Part of a small language model's weights: 11 layers.
MLP neurons of a small language model. Each row is named by its layer, matrix (gate and up: input weights) and neuron, and shows model dimensions 272-463. Each number is 500 + 50 x the weight over its row's rms, rounded and kept within 0 to 999. Numbers have three digits each. A neuron's up and down rows have the sign that makes its largest values positive.
Before each neuron's rows, "fires after" lists the tokens most often just before its 100 highest values on Wikipedia text that the model never trained on.

fires after: " |", "|"
L2.gate312:488548532486436521512494572566480566454504571521514449543504570485462495422481525462555540628441495552484454490568482518365539405488500613409487483390573505491495401527544459470464474514390558506507524500575487496425488527451459474611405571606560444368514577525503525491432461484541498525399438422585505552523485453596439499430503442519516514356512394525520622524533512523530459481467555458550554509516503459521560519418446496630569509534474542538558541499500437407506463545441540573411445525467511521538509491481603592526490485532445522498434529486452436498474452488474590532
L2.up312:586484441529608519477509570515487416503468473476505443533436504395439573445501585397474527496525447607453465548442534504536529542554568546537467436552515429480431481528495550578518400478362425472446408553478512533473516481539462479545570497498487489534519515407583457536524502470442456551517507549512463445482529495486564529595467550515503640517534552513544463522568537556516559406445439439555433414494531498529495501439648499506512457579461541466542592519515449445514516452516586537425533495533439510571518432464506462422428455524488529499570544534519478513433442455478411426

fires after: " |", " and"
L4.gate353:495526481446494488460511466549485479592408449458499545461555504515529539452504560586477522462521511467477475522434418486480472507457505450550550459548502493526465429421421474547539602521492463515478518561491502542448494436514477552504466513522483494450483581502437462484520483522479478406442543472481577527620476548521534530572571658517466557421482474429490494449529489465499512433517430553541564484426468477518490625547491498529583476449521530452574543511511449497474527572497541482438472453456473499432459553499490469406633490521525639573442565532488421453526445541518499579
L4.up353:501545527549496415483432502459580515521432503562501457502502476493450584515525549563586453460495466500532432626547454504532532460553554488541359542516503451535540502454498474511599492437444473499609499478417508580509520489443564610527500541515414598519473483494543469507495448465542481574480551415515572543581508571438419456534548573456536452531498511481496554483498501417469577478514471452530463441496482542530595422582480532463582543504496513481513555531538444503510552537416415556456573612493471537538547533474510477504518513540497507476547488572469371645374493510490498573

fires after: " |", " W", " L"
L2.gate1056:488492478460537470474462470441533443519531528514468438557450543438443419465499482552504564533561504504484546582520466527553472546503481513552498435599549497464600544484443518462564389419481536522410556592505421445529549458588531513473436512556553487565476453483460483485536477436494557533451521466553546524495516488558482558526342448437565525524539454428436551476421512497453445467499478518553441521483487475590528427380454457552540541461534516501571416426509507525513448478497477488478486445612481539471525508516505459418441512438541419448464425488448425519487429496563448428
L2.up1056:398530496545495461392505459584514485480473514515427425475494432479461496508492537525517531497569499514491525530447405511504604493505421582565476521476515542529536489503495443436484508494423537543401496441467527556427561409507585515527462483492460513488573518509502462463470497490462403436530609508507486509464524488468449673500481425578498526572477446498436433547530473504469520445533519484557463429520537453634543463500519447477611387431511551441469386530557507503503461528529509502577519504499579504478536539531568432438481509440529518517525384496503466546553532530553484586

fires after: " the"
L6.gate489:549495512442519515466488449460531608554437462392478508572485558521466593466510486466519529616535546515534483521562482467485458535440543556484562572580492504428499530439530535476481533533547449533544516461498617586522445541498522548440525418471468536652519486438544486511566489544605478418535488473544523520569467599584554418521542498522397646497492559489603584524518528546548524555441494543617468561477470503425457446525531469552528446479414500550509442439512565569461501446514458535486478367564583485474449574521496457548526554465455490475472518552512442526489475408473476391
L6.up489:523496467488501514504435434444418468504514519452504595558481504505608527469526482491457510517424520454479489508546581474509441433438468539444593567535460484499415487522533508560423509515466504485520565484513436497499501508438643492441542473493461539452562581412500549535574481440512510569495468479446548428424385443502588516510461574406549447505445487453524487527530455406523488492566456547459501455568474517513428478466493570475411562556450469438513556508459533431457469539526585541548445515531497561508523560417354473556511506451506544469559499471505456444542515547571487484

fires after: " |"
L6.gate1340:602480472482407557447444518475478391419514483560550485463413442433521412463414541525458577431396540447434562425443482562440491581510520425535515500457489540445514567463486559485457590577529457499497486432435586547524527469504517607604534499517469538464567592538503511411480516580595538542466493451564478370491470474440516524583574448600527449453508451475521495430498567629503573455446521448495449565455536540561512432436509591577478517478379484477505527540548480462484522522535449522471499457439492548510538493503483561503512586531537458526566490495432398541440529465513481529
L6.up1340:431399538551514540395386463516469436452523523597582457477535503434532460372463509532451490451480497587591487469454546539534523499529506472414605486501482536423541468533531492516567552507488429546493595460541455512509579537522525512488403547444485511508566495558601565541486377512522513492448500522527490416535506448404512522478438589500525525538503440419503439475502554581488472469445585504578479525396501539541476511570530541612443476498429397491447557558525508513523478547529505536489468482486470526482538494464568587427529477570447475468579466511552468512445575508459546513

fires after: " the", "|", " |"
L7.gate1154:484490535511373566405503497528473639540448489523553495606566622481499616516475571504497444572544504410561525574530431474567544501504568546493464488462438518448469558508599582542533528533528469559472476490450482480534421435480442481452497550433486517519462483376492519467483598524582499551510457552590450541516504512490445467481514496456517598443549534487503478515453590511522491471466461523573509487423468560398463545514479598558548501501533507461499456494573436572507512505532532562483419473472484492482427495541463501590427519472659498502446504607458417475550465436415482452
L7.up1154:540421472459486514501481498507478521463515482584462598598558525565479507458525532570488508500560443598519552520490521464582470433414512454512462457544520569483475462449421451503465454503508366507534513451630473512370466496459557512508524477595589423484485573478468681560408614590507497555535537402561460511535528537527552489519532512520430504469489537453543552500492539440551515573404531485519423476598571463457537588483485545535439561547507416503410501405481484529560516558441458507433501559424543474556496472429441446524546437429455394525596510475421466660555504430541503453

fires after: " in", " In", "In", " New", " December"
L6.gate382:472512551471458504417513581488475482467525464431438529535466495566517542513519498483463458471456564613518446498590513478545485427480383472591539454503533472581479519485560550512452497509458490487435572511489484532519473515453472490531460409530472576414426430505493588408462558523439520548514451523566509471467468492488506435527492495396485615402460494498477435501609528493564624551634575597438471473468535490459505522477533467460536502473513361616501527466506532545458526425546442516554489524482624480421436405530646522481519437515484471519518474563539537520525485489550592458
L6.up382:527606481468399485509483567395452492488396423458376543473491577430453493505635419515594440521519536472490455534585513459524501479484428518530522502541500493553471455478551531468585435540593561520477553482513507546604455539440455391531550557430464404517464502463497549519529484482444556535408508483423552476499517514474486432436495481537526547486554493507427508470480490440437485475460549540570485479442477483453502313496467437483516539452425400490500503527512480530499560451522449535425511522507413420458459478409495505543536404456528586494494496574471572529549390410456515427

fires after: " the", " The", "The"
L6.gate96:532452607512520578562458465410481499427522455501528531506559465491531493409573490507497543577431488534558569522375556460561453508468470431477494510493458563536420511444602413492476486522517500481549457453426478461414385443599555555429518452451420502540526495566443477467607524484509556493445499519480510412448404454503568509515551461456505490405504502491471526473456497453498478607489601565590424531482552533509479518476499631488478502445432445558538518502408417560456490392494531482498435482621438448478538518461546431571532570493506590475498493531506449487508555583522396461
L6.up96:515461429515472551551499520476553531431528435463470546482488523546449465438558503499429514433407543521561493520531557560549448493461587505420608559480415413554423526563540439473463548545503489456503499540463452549537485445470507465494464539480532586517557450522532564539469456465561437470452488514486486411514548578482447466538538544454522547479452458643444599478571494348465468528520514509492433507418415571459441572517479529592450548471511475530511453447475435504523521416473574577339485430557491524513559557438454515578520453494476523486572514462451479518591515509457502535

fires after: " |", " and"
L7.gate96:481470465473483488447553588490480499551530547502532470488497514525431499512444501508501537469484445519500559534511529463651593493483433583451486528413454450511430452505482451503541531530509476497507576494530504524504500500508485580454565540533447512392442541524555460500438426503580432544532525479497516546470458475536463635475453462458561520451417569438469510498534508525587483501528584445480407452456375560526572547444482470511529510523514499536472423453542375534493555508426420547532410521519516494476518500511382383532461559447470522478472495456460537501514540572469396585
L7.up96:500394555488517508567489463619601464505471478476567508539559472514540408547570495550461454438492501490526612619461518529507457548423501504497502504591505537576425441545451582537499428513475504437532511491607425495402527459580487459477470454498452523448550451412507476528496474481594504527469475434457507517618509551465503462463437501454512462514428483528445494477561454518497395535452523555448480476576500501542488477529444537499488369531518576461572479531447597462551507545443531457448456467567468494562545446456458532496561556518494527487383481460471469568428528467532499570

fires after: " |", "|", " 0;"
L4.gate192:501530481486474525524440531574451481503469538522548560459479519404572465403536505633459487540520524568546472486539495586532517511610458515479443561533512492461450441488416523559503470582495470511523452529499532545559557568508471467523429504572601547459534492507459540417525443431531462473530562503451605502480469542486425561508483528519508510504469490419463488548471487545464538598450513459453519487434500474540465467521473561500502469471601483478500513421494437448487491516565531359524467536483557596517511480573487575506444494470586509632371439525467533514485545461563536472
L4.up192:375457543474547455495417605368414439401561520512481407365537465401521460498541584509529440489519440566539549543545497461474517531458522489545471467518584498471507427555522440425472571495492514510447560508549469520465554475503503494463427536525459589389434437531502498549495544528506492496570440360467543502483615506539402557488517562507593623426495443503451429529479416457398537493462501473529470511418497464475471503563520618449513521479507477477478562484482555528605509588450456502423503503482546510453588478412487469474452534436600417518556411427488544552572441520560534531

fires after: " |", "78"
L4.gate1069:559496535499557506454447468498539568399515573579472509519440540396434574443470517466481517494566473482428508470429477496457517570545477477462533526414531562527552568518537494538493596505534472516456462425539516513580525468428442522527522531495478501496491568578532512459409477460478551466471485452527537503475666489569543531450468468469493432493537484555419518436401461531495503517511513608508443510529445504467501436475467424589438498479525454485483540488573542600497534510446494452349473495517477485479532512508479507454479474506444530511586520432527492542507413381565566507
L4.up1069:424535527580613513592531469506526367539424507535536443519459483528450498429595552587479433496546447563518562444505514484438464508453496478505547461575520552471457462503523468506554476572477482466438507500509493459460506421466525518482478501476485438442436546526571538518507402475535479563448470529498634524512558503476562548474512608529449543518494463531427518418564568468498488515578564523496431439397468485542602486511583535555604518538495549543500564617496501563545648522392609456534449466499551532507596571480626559506534471492609463507509510436486557401467423517599540533

fires after: " |", " –"
L6.gate986:469467433489489485546559627446496546559489515520476455523484480494466491476574567517548386589525573565580467459450521498651447533624615485453490458553454475434516446493479567615541514433428470501464475445553518499489499445454621442492557485471584469502560484480482520517495474543545452514512474538427516501581416506583445453492569485452492465505416517469584570509515521522646465472501412517521521555576442525555480605458557481500474552495522551508524480407410485431479432456543520464533497578498547515527597539467428489563532582495537519449524527441555500529514457515476526561
L6.up986:547460569477530500450440482552482515443504535539559394535613525512426504532452515538494441550525469443526428525557517508461570557494479576491443587477545474468527509596535514493505531526489514508434512530422432429450547491430481547518468553515492587466563486518549474561564531472512347495560523467525509546525562525448548477425412565573534440449424537485473466494514492588514540505606450464507508493478495444495481561507436516431546427445483581439495573493528549512469526507477574515546510432577423466565452549451476494506557536498588519492512595505476488443515445442527580403

fires after: " |", "\n"
L6.gate362:518539497561518555541444462570573530534580433510617546523441462399433484540419443555452662552457444613490467557521531548472518527573474492456510525543500430406526483423532513496472499557496513470484466466457481536578510447519535617455525537549501428423577486470547417528513500411611546535460526505456514520496447570474473498623480543517434549512549433411547469525492537497534519493507475459482530546460533541507483533445551542518492612499565458530465504512465559520449560520519481437368450512536461516507477592467499420497614528553492530451575444514544416524574481604485481511
L6.up362:499541539465552507476439520472511387563536470484483515528574482488517445502526482446496587484467485523490496490487568646524522533537532438457426540548538556552515442529506519467446518513529453519460510573497532543512480369534554494353621456484446516505484531511415534492509417458560417508463473475483436501555403485581469543512460479542513446475487495574504571558538505449427474508374491477418425488532578609498482494561538483537444532474487497525500523534472568456429459436459411556509579482557448484576497459573534470475559592615553510541489486482487546451571478552566496527

fires after: " |", " on", "On", " On", "In", " in"
L2.gate701:547459437525474552480552540544485527490541469495556545477467503536561542504480479469562509510413500515521525457567466551536466570490425437431473529499478554548433527539506444452457456576587440526477529445552586523443607471496500470543621490526496489450491467598562490457416515431499394494491453380482504579542525472510523477571560539586463454523488545476397519541540474512511464469435635447478483543407527538509470517548551559524394561436494455609509456401599509508532517397433453444511448546478479517513573441560517613474491492432565517570582541556586539486521563542451522457
L2.up701:607492492462421484412461529568555490479475468487495507524519464450438526477488509456542476543526530459531511632506492488495486520531474390476633469569574554599484563583521489472483489467461521417546483482426505457502445407563524439474476590458397473588506447586491532451521569457483571498488473382555454508597510530525551539420544532479463469550464481557480425391539487491512515492490461455512457527465495480465449440538517473542560523440510481498492481492460502513445573505431435528468405513566534429490564526630501641495594517567521515552577556410461461514493493384419517476

fires after: " |"
L6.gate832:477474519598530547468464610525506380454572504499460509443519424581506528529547497449611498456522478493612542476551549541543469491633544463501465447455454532506467511567526585456483443524438490377488421443523521576565533533541516493503490505452470476489445537483484458611507441497582465484559528427543538572454408488456503496527420437385616534486529445515527436539537505474524557477495528395525488519518470540514457619436576516485481557450482463523452485485574526538488508510504536522477514550504510516621488469474436410487486443600506508404459446523456424523474578591490566533
L6.up832:475435504476461579566489567559520522398496469487627618460485483580493500517438503504519525474491515451462527441547553458442440439532490476441508484558513528516488467475473442489473536460510582474519484508516581464469430511495434468445479493542554527434498527571464497530543479475517580464503570497501509446510550510518499475512439511514498477615509453431476528515570482566522531598487508475543470485523566538504490589512492516523439438537480486465509609551535494507533527562573629582497516460482488524587509438493503544632449436442457390462487516487498549352491482490486459541